config = dict(
    n_head=5,
    vocab_size=1434,
    norm_eps=1e-05,
    positions='rope',
    rope_base=10000.0,
    attn_scale=0.177,
    init_std_up=0.0284,
    optimizer='adamw',
    lr=0.00189,
    beta1=0.9,
    beta2=0.95,
    weight_decay=0.13,
    decay_fraction=0.736,
    steps=4383,
    dataset='wikipedia_en',
)
MLP neurons of a small language model. Each row is named by its layer, matrix (gate and up: input weights; down: output weights) and neuron, and shows model dimensions 32-159. Each number is 50 + 12 x the weight over its row's rms, rounded and kept within 0 to 99. A neuron's up and down rows have the sign that makes its largest values positive.
After each neuron's rows, "fires on" lists the tokens most often at its 100 highest values on Wikipedia text that the model never trained on. A number after a token or word is its count.

L2.gate122:60 54 42 63 53 55 61 66 41 36 33 32 61 57 48 64 52 64 46 59 40 47 52 52 19 60 39 43 44 49 66 50 36 69 49 63 43 39 63 61 69 56 33 30 36 58 59 50 66 48 37 36 49 37 42 54 47 59 38 52 39 59 52 34 54 61 47 32 45 57 58 69 40 52 40 66 54 26 47 41 41 44 29 55 78 51 67 28 69 58 30 33 32 53 61 56 57 51 47 31 79 71 55 57 49 49 49 49 42 37 37 54 31 39 52 50 37 39 46 49 57 48 44 60 49 75 36 44
L2.up122:48 40 59 49 58 51 47 58 54 89 45 56 62 49 43 20 69 73 49 46 56 47 36 43 60 35 38 62 46 55 50 51 45 76 63 59 35 54 28 45 42 47 63 58 31 36 49 41 50 40 47 46 51 56 40 51 36 30 49 30 57 56 47 65 35 62 60 46 43 69 50 57 23 49 48 47 60 47 64 33 39 50 51 45 56 66 27 46 49 62 53 30 49 36 46 45 37 53 38 55 60 46 54 38 66 44 28 37 59 56 50 56 59 41 28 54 35 47 51 27 44 54 47 83 49 52 44 39
L2.down122:33 58 48 56 47 59 56 60 43 18 79 53 43 51 47 73 41 42 41 53 41 54 66 62 62 38 41 32 51 31 59 44 59 52 42 52 73 55 72 57 53 56 44 35 43 52 65 45 56 57 53 65 52 32 52 63 63 58 63 46 54 46 58 42 51 51 51 74 43 32 55 48 73 35 53 32 40 36 40 51 60 51 55 41 36 28 60 49 39 46 46 43 49 34 63 49 67 41 66 54 41 56 60 64 28 37 76 68 36 55 41 41 34 56 43 43 58 41 42 67 52 48 45 50 65 62 30 57
fires on: "a" 17, "adi" 10, "in" 10, "- " 9, "als " 8, "k" 6

L2.gate424:40 54 37 58 42 45 54 55 44 63 43 27 46 25 56 29 36 81 70 51 55 44 58 65 43 60 56 36 43 48 57 29 43 54 46 51 37 76 68 71 39 48 52 46 56 71 40 43 54 43 35 48 45 69 55 59 19 55 46 65 66 34 75 42 50 38 27 36 59 59 47 55 50 18 35 33 52 42 34 67 57 55 57 41 64 58 53 62 48 33 40 57 34 73 49 34 53 61 46 64 68 32 41 44 59 47 66 53 53 32 35 63 55 58 35 38 55 38 45 64 51 58 49 54 39 62 57 56
L2.up424:69 30 40 71 60 45 60 47 51 59 56 75 61 57 50 35 48 50 45 37 39 23 47 32 70 54 45 25 44 31 62 55 60 59 56 47 45 58 45 49 66 53 39 54 42 65 38 55 38 29 47 48 35 55 52 42 46 57 41 46 53 72 36 42 75 57 49 27 48 44 64 57 49 41 53 66 49 59 73 66 58 60 61 65 70 51 53 41 62 57 36 29 39 46 51 46 55 70 39 47 48 55 56 31 87 46 71 68 58 68 60 47 43 45 56 43 43 45 49 62 56 42 52 44 52 43 43 46
L2.down424:38 57 54 40 49 68 43 68 49 43 56 21 57 41 68 35 38 49 72 74 64 71 44 60 70 43 51 47 35 68 48 40 45 50 43 64 55 59 48 44 16 50 71 59 56 48 60 57 57 40 46 55 64 46 47 31 50 66 67 49 49 15 58 37 52 38 37 66 89 61 39 58 73 28 51 56 43 53 47 56 48 59 53 51 53 42 48 62 41 42 49 49 62 50 52 73 45 53 64 52 45 28 52 48 35 72 48 37 44 36 39 64 57 67 56 35 56 56 38 62 37 54 60 28 59 62 63 56
fires on: "os" 59, "ers" 14, "ew" 14, "air" 7, "at" 5

L2.gate341:48 50 37 58 54 61 74 77 36 31 25 35 38 46 39 44 63 36 39 44 68 44 41 41 45 63 40 51 56 48 50 62 45 53 44 56 62 40 34 61 36 44 57 54 50 61 38 49 68 56 71 40 45 41 34 58 58 60 77 41 49 65 43 46 63 36 53 51 42 69 58 53 68 58 56 60 49 20 44 56 54 41 51 36 43 38 60 62 65 53 45 54 33 57 58 56 23 30 51 76 29 42 44 64 50 45 57 62 36 45 44 62 61 53 52 55 57 38 57 37 34 40 58 50 40 53 38 34
L2.up341:56 32 46 49 81 33 51 48 69 34 57 53 28 52 58 43 65 48 54 65 30 52 59 40 38 54 46 49 55 68 35 37 39 62 58 66 35 38 38 52 60 40 52 53 56 46 68 42 41 18 50 58 52 54 62 55 42 47 65 53 39 47 46 74 57 53 41 43 40 64 46 60 69 37 58 52 39 28 39 55 33 36 70 51 42 36 65 57 86 36 43 56 36 52 62 70 53 50 70 62 26 56 43 73 57 12 45 40 51 50 55 53 58 64 60 69 47 42 56 55 25 43 42 47 63 64 51 47
L2.down341:39 58 31 63 34 57 43 32 25 59 42 45 50 57 59 62 42 68 53 56 77 52 45 47 60 48 39 48 56 38 49 39 38 48 44 52 52 45 52 26 54 65 55 36 30 38 52 67 35 59 45 52 61 42 73 32 74 52 50 36 55 40 49 52 37 59 57 60 47 42 30 49 44 49 62 39 73 86 41 21 57 57 60 40 54 58 63 41 25 51 37 55 38 56 50 52 57 70 48 51 57 35 50 51 48 64 42 43 61 67 52 71 41 52 48 60 53 55 07 45 75 71 50 44 61 44 59 54
fires on: "ack" 33, "ue" 18, "ight" 14, "ue " 11, "ood" 11, "ong" 4

L3.gate195:42 56 50 45 45 76 36 71 51 55 50 46 41 45 48 28 62 31 38 53 54 49 41 73 53 47 71 39 67 57 29 37 60 37 62 71 37 63 53 51 58 65 47 43 31 73 53 65 28 26 56 46 44 41 41 42 44 47 64 44 68 50 46 61 43 52 56 83 38 44 42 42 40 39 35 49 52 30 42 43 53 46 45 50 35 56 55 38 60 40 37 54 28 33 43 44 58 45 47 59 50 56 57 54 42 40 52 67 33 32 35 58 47 86 61 52 39 41 58 50 48 61 26 54 65 63 57 43
L3.up195:41 44 57 42 64 52 49 56 42 71 56 52 21 48 45 58 70 56 56 62 44 63 70 35 47 47 61 69 64 49 46 59 43 43 65 66 55 76 41 49 42 58 51 47 52 48 56 41 39 44 62 52 50 42 48 52 39 31 42 39 38 22 45 18 38 63 40 54 46 51 43 40 51 48 59 32 40 34 37 36 41 46 19 80 40 48 51 36 54 43 53 58 42 54 47 52 51 57 53 44 73 40 54 56 68 69 66 54 40 46 46 39 27 63 59 59 42 65 34 69 40 49 43 61 52 55 60 49
L3.down195:51 38 46 40 27 29 53 28 37 60 59 43 73 60 47 49 55 56 62 57 45 34 60 29 51 60 49 46 34 57 38 62 57 46 48 45 43 51 50 55 48 45 63 57 49 27 64 44 71 72 57 69 63 52 47 62 41 53 34 61 23 44 75 38 47 59 36 41 45 67 59 57 42 55 43 42 25 69 58 60 59 55 48 57 58 30 30 47 37 57 55 60 43 54 60 33 47 43 64 54 54 54 51 46 74 58 57 41 57 55 56 38 50 21 53 53 63 44 53 57 38 35 54 44 47 53 40 53
fires on: "." 57, "°" 21, "ated " 14, "#" 5

L2.gate180:40 47 36 59 51 43 28 40 54 45 36 54 27 34 43 59 27 40 41 76 51 50 52 39 53 47 52 58 33 20 59 44 73 65 47 30 47 55 46 37 56 55 52 76 53 52 39 50 35 28 41 51 62 65 42 56 28 44 53 39 36 47 50 41 47 44 35 47 61 46 47 30 58 27 41 41 50 63 64 48 41 49 62 39 40 70 45 59 45 33 49 34 58 24 53 45 41 36 52 39 63 46 61 41 40 47 16 35 32 68 31 44 50 50 42 52 42 41 48 66 49 61 64 66 72 35 57 57
L2.up180:50 32 36 49 42 24 45 52 39 55 36 58 44 35 57 36 30 32 33 36 52 43 42 48 44 38 54 60 53 24 60 78 66 43 44 37 57 67 42 43 70 58 53 49 56 63 49 59 49 37 46 47 54 52 46 68 48 57 48 48 44 39 51 39 34 34 50 55 45 41 29 46 52 25 53 65 49 47 45 68 43 61 50 57 33 25 58 58 52 30 70 48 54 47 49 48 40 66 61 40 56 45 49 59 43 42 49 61 70 48 26 57 83 51 54 38 63 57 69 45 30 61 32 49 64 37 21 52
L2.down180:25 83 56 56 64 48 54 59 32 50 50 59 53 76 48 55 50 42 52 19 59 46 43 55 45 56 46 47 62 60 38 47 36 52 32 77 41 51 66 43 44 63 41 45 34 24 63 43 72 74 62 41 39 42 62 27 42 55 73 55 61 65 57 59 71 51 49 48 38 55 65 50 50 59 36 63 36 26 44 51 65 40 30 61 57 51 41 43 41 50 33 53 41 63 53 52 53 62 63 76 46 53 40 65 59 67 40 54 72 52 79 36 54 61 47 51 66 49 42 50 62 42 24 54 40 54 61 50
fires on: "h" 48, "sh" 12, "v" 8, "iv" 7, "n" 5

L3.gate285:63 57 30 67 34 49 43 47 49 42 40 52 52 36 32 37 32 48 41 76 51 27 64 36 41 55 58 50 53 38 42 46 58 63 52 30 42 55 50 42 51 65 43 56 66 58 63 73 57 41 50 37 52 53 75 62 50 64 57 44 58 28 65 50 65 63 64 55 63 57 66 59 59 51 57 58 53 66 43 52 62 58 48 56 32 52 71 24 50 36 26 36 58 59 71 54 62 47 62 33 76 49 30 59 45 62 43 65 50 47 43 66 58 82 48 70 56 62 55 54 52 55 39 60 36 36 51 36
L3.up285:55 36 41 32 49 47 48 69 51 71 24 51 70 42 55 38 45 41 33 51 52 45 61 53 51 54 50 40 49 47 54 77 55 35 57 40 47 40 64 42 33 50 46 74 70 54 64 43 49 43 77 51 69 43 39 44 35 50 56 50 57 40 48 35 63 70 37 55 50 41 37 53 49 51 44 55 64 75 35 47 13 55 69 48 49 55 51 37 43 37 47 44 46 48 53 31 40 70 48 45 43 44 40 52 37 51 58 33 65 64 33 52 40 50 37 41 33 34 48 57 55 65 57 56 57 43 45 29
L3.down285:31 66 55 60 47 45 58 34 51 60 63 46 28 41 44 46 50 35 62 31 51 51 50 28 45 34 47 77 29 73 37 54 50 72 40 59 50 56 48 53 64 74 53 40 46 59 55 42 59 48 34 35 36 48 69 33 67 74 40 44 43 59 46 54 57 47 59 62 46 55 70 63 42 49 54 59 36 38 54 45 72 58 43 60 59 33 57 34 51 44 45 47 40 46 52 37 50 45 52 53 43 43 70 62 49 57 44 55 51 48 57 48 44 54 65 57 49 52 15 46 63 25 31 45 56 43 55 47
fires on: "i" 92, "h" 6

L2.gate383:61 55 51 71 53 52 50 77 47 66 53 32 66 55 50 43 72 58 41 49 54 24 30 59 43 43 57 55 49 43 50 51 59 45 44 49 41 37 62 47 74 42 65 59 53 61 49 43 63 48 41 49 51 53 59 28 72 66 52 50 58 40 49 47 53 66 69 68 50 41 53 57 52 54 52 59 54 40 48 66 42 58 36 43 71 59 52 56 63 56 39 70 39 28 40 37 26 46 40 50 52 60 30 24 52 50 50 57 50 35 51 58 45 50 65 76 40 40 22 41 44 59 41 61 50 53 61 66
L2.up383:52 62 53 78 44 48 53 48 58 37 59 47 53 69 68 67 84 49 39 47 49 45 17 52 48 49 55 42 49 42 46 74 42 45 70 66 45 29 65 61 57 43 55 54 57 50 55 58 65 50 78 24 58 41 51 42 42 54 43 41 50 47 42 46 65 44 55 41 53 59 49 57 45 48 45 57 42 35 46 44 49 54 75 46 65 44 48 26 77 21 49 44 33 40 50 36 44 53 44 39 33 41 37 51 56 58 54 51 71 57 33 34 60 49 32 47 41 39 69 37 43 54 41 40 44 75 51 51
L2.down383:38 31 52 27 64 54 56 22 66 47 41 46 48 44 47 24 25 48 55 58 37 54 68 52 50 50 60 55 56 58 54 62 60 55 39 49 62 65 29 47 39 44 57 49 42 72 39 63 44 51 38 50 45 55 42 55 53 54 54 58 44 66 37 50 35 70 54 57 49 52 57 13 59 50 56 62 47 50 46 48 40 40 36 53 50 33 44 51 35 54 60 61 55 43 57 38 53 40 63 50 65 48 61 45 36 43 71 55 40 37 68 63 40 68 35 54 43 43 24 44 65 58 63 75 45 49 46 47
fires on: "O" 88, "- " 10

L2.gate404:57 51 42 61 57 48 57 55 60 41 63 51 65 59 48 65 52 35 57 82 29 44 46 53 60 27 47 38 44 56 49 43 48 45 38 47 34 53 59 50 54 59 66 68 50 75 48 40 59 57 51 53 54 55 42 35 32 45 40 65 51 42 46 65 70 33 55 54 39 33 34 27 51 49 29 32 38 52 38 42 55 56 70 31 58 62 56 63 63 57 23 57 35 42 66 30 56 31 38 49 58 66 36 56 50 38 48 35 32 68 37 47 38 65 75 40 56 50 63 51 55 43 41 75 37 55 54 44
L2.up404:40 63 41 58 36 32 59 34 67 48 49 43 64 61 71 53 38 58 37 74 32 45 54 35 42 53 59 61 51 44 48 54 40 38 48 31 38 82 27 52 60 61 62 56 74 70 48 51 66 53 53 65 34 54 41 45 40 48 47 66 53 40 49 50 53 53 43 64 43 49 29 47 44 47 59 45 27 60 26 40 40 57 48 51 42 34 57 61 61 71 46 63 85 53 57 53 35 47 40 44 35 46 38 45 60 21 50 64 46 64 38 55 47 67 64 46 53 24 66 26 69 45 49 61 63 44 33 71
L2.down404:34 38 44 42 32 34 50 30 52 53 49 40 55 50 68 30 46 76 54 53 47 48 44 42 47 53 60 57 59 38 47 55 51 57 57 42 54 62 41 40 50 40 57 34 64 47 45 68 56 47 58 45 43 41 49 66 32 37 62 56 44 45 63 42 36 65 55 45 60 58 63 69 52 44 80 50 41 47 39 39 20 49 42 52 49 18 63 36 54 66 78 43 86 65 57 50 53 52 49 21 44 38 40 30 50 38 57 59 57 37 57 48 57 54 43 49 34 33 43 52 52 73 52 49 75 42 70 53
fires on: "O" 23, "Wor" 20, "ec" 14, "pro" 9, "Sy" 7, "sy" 6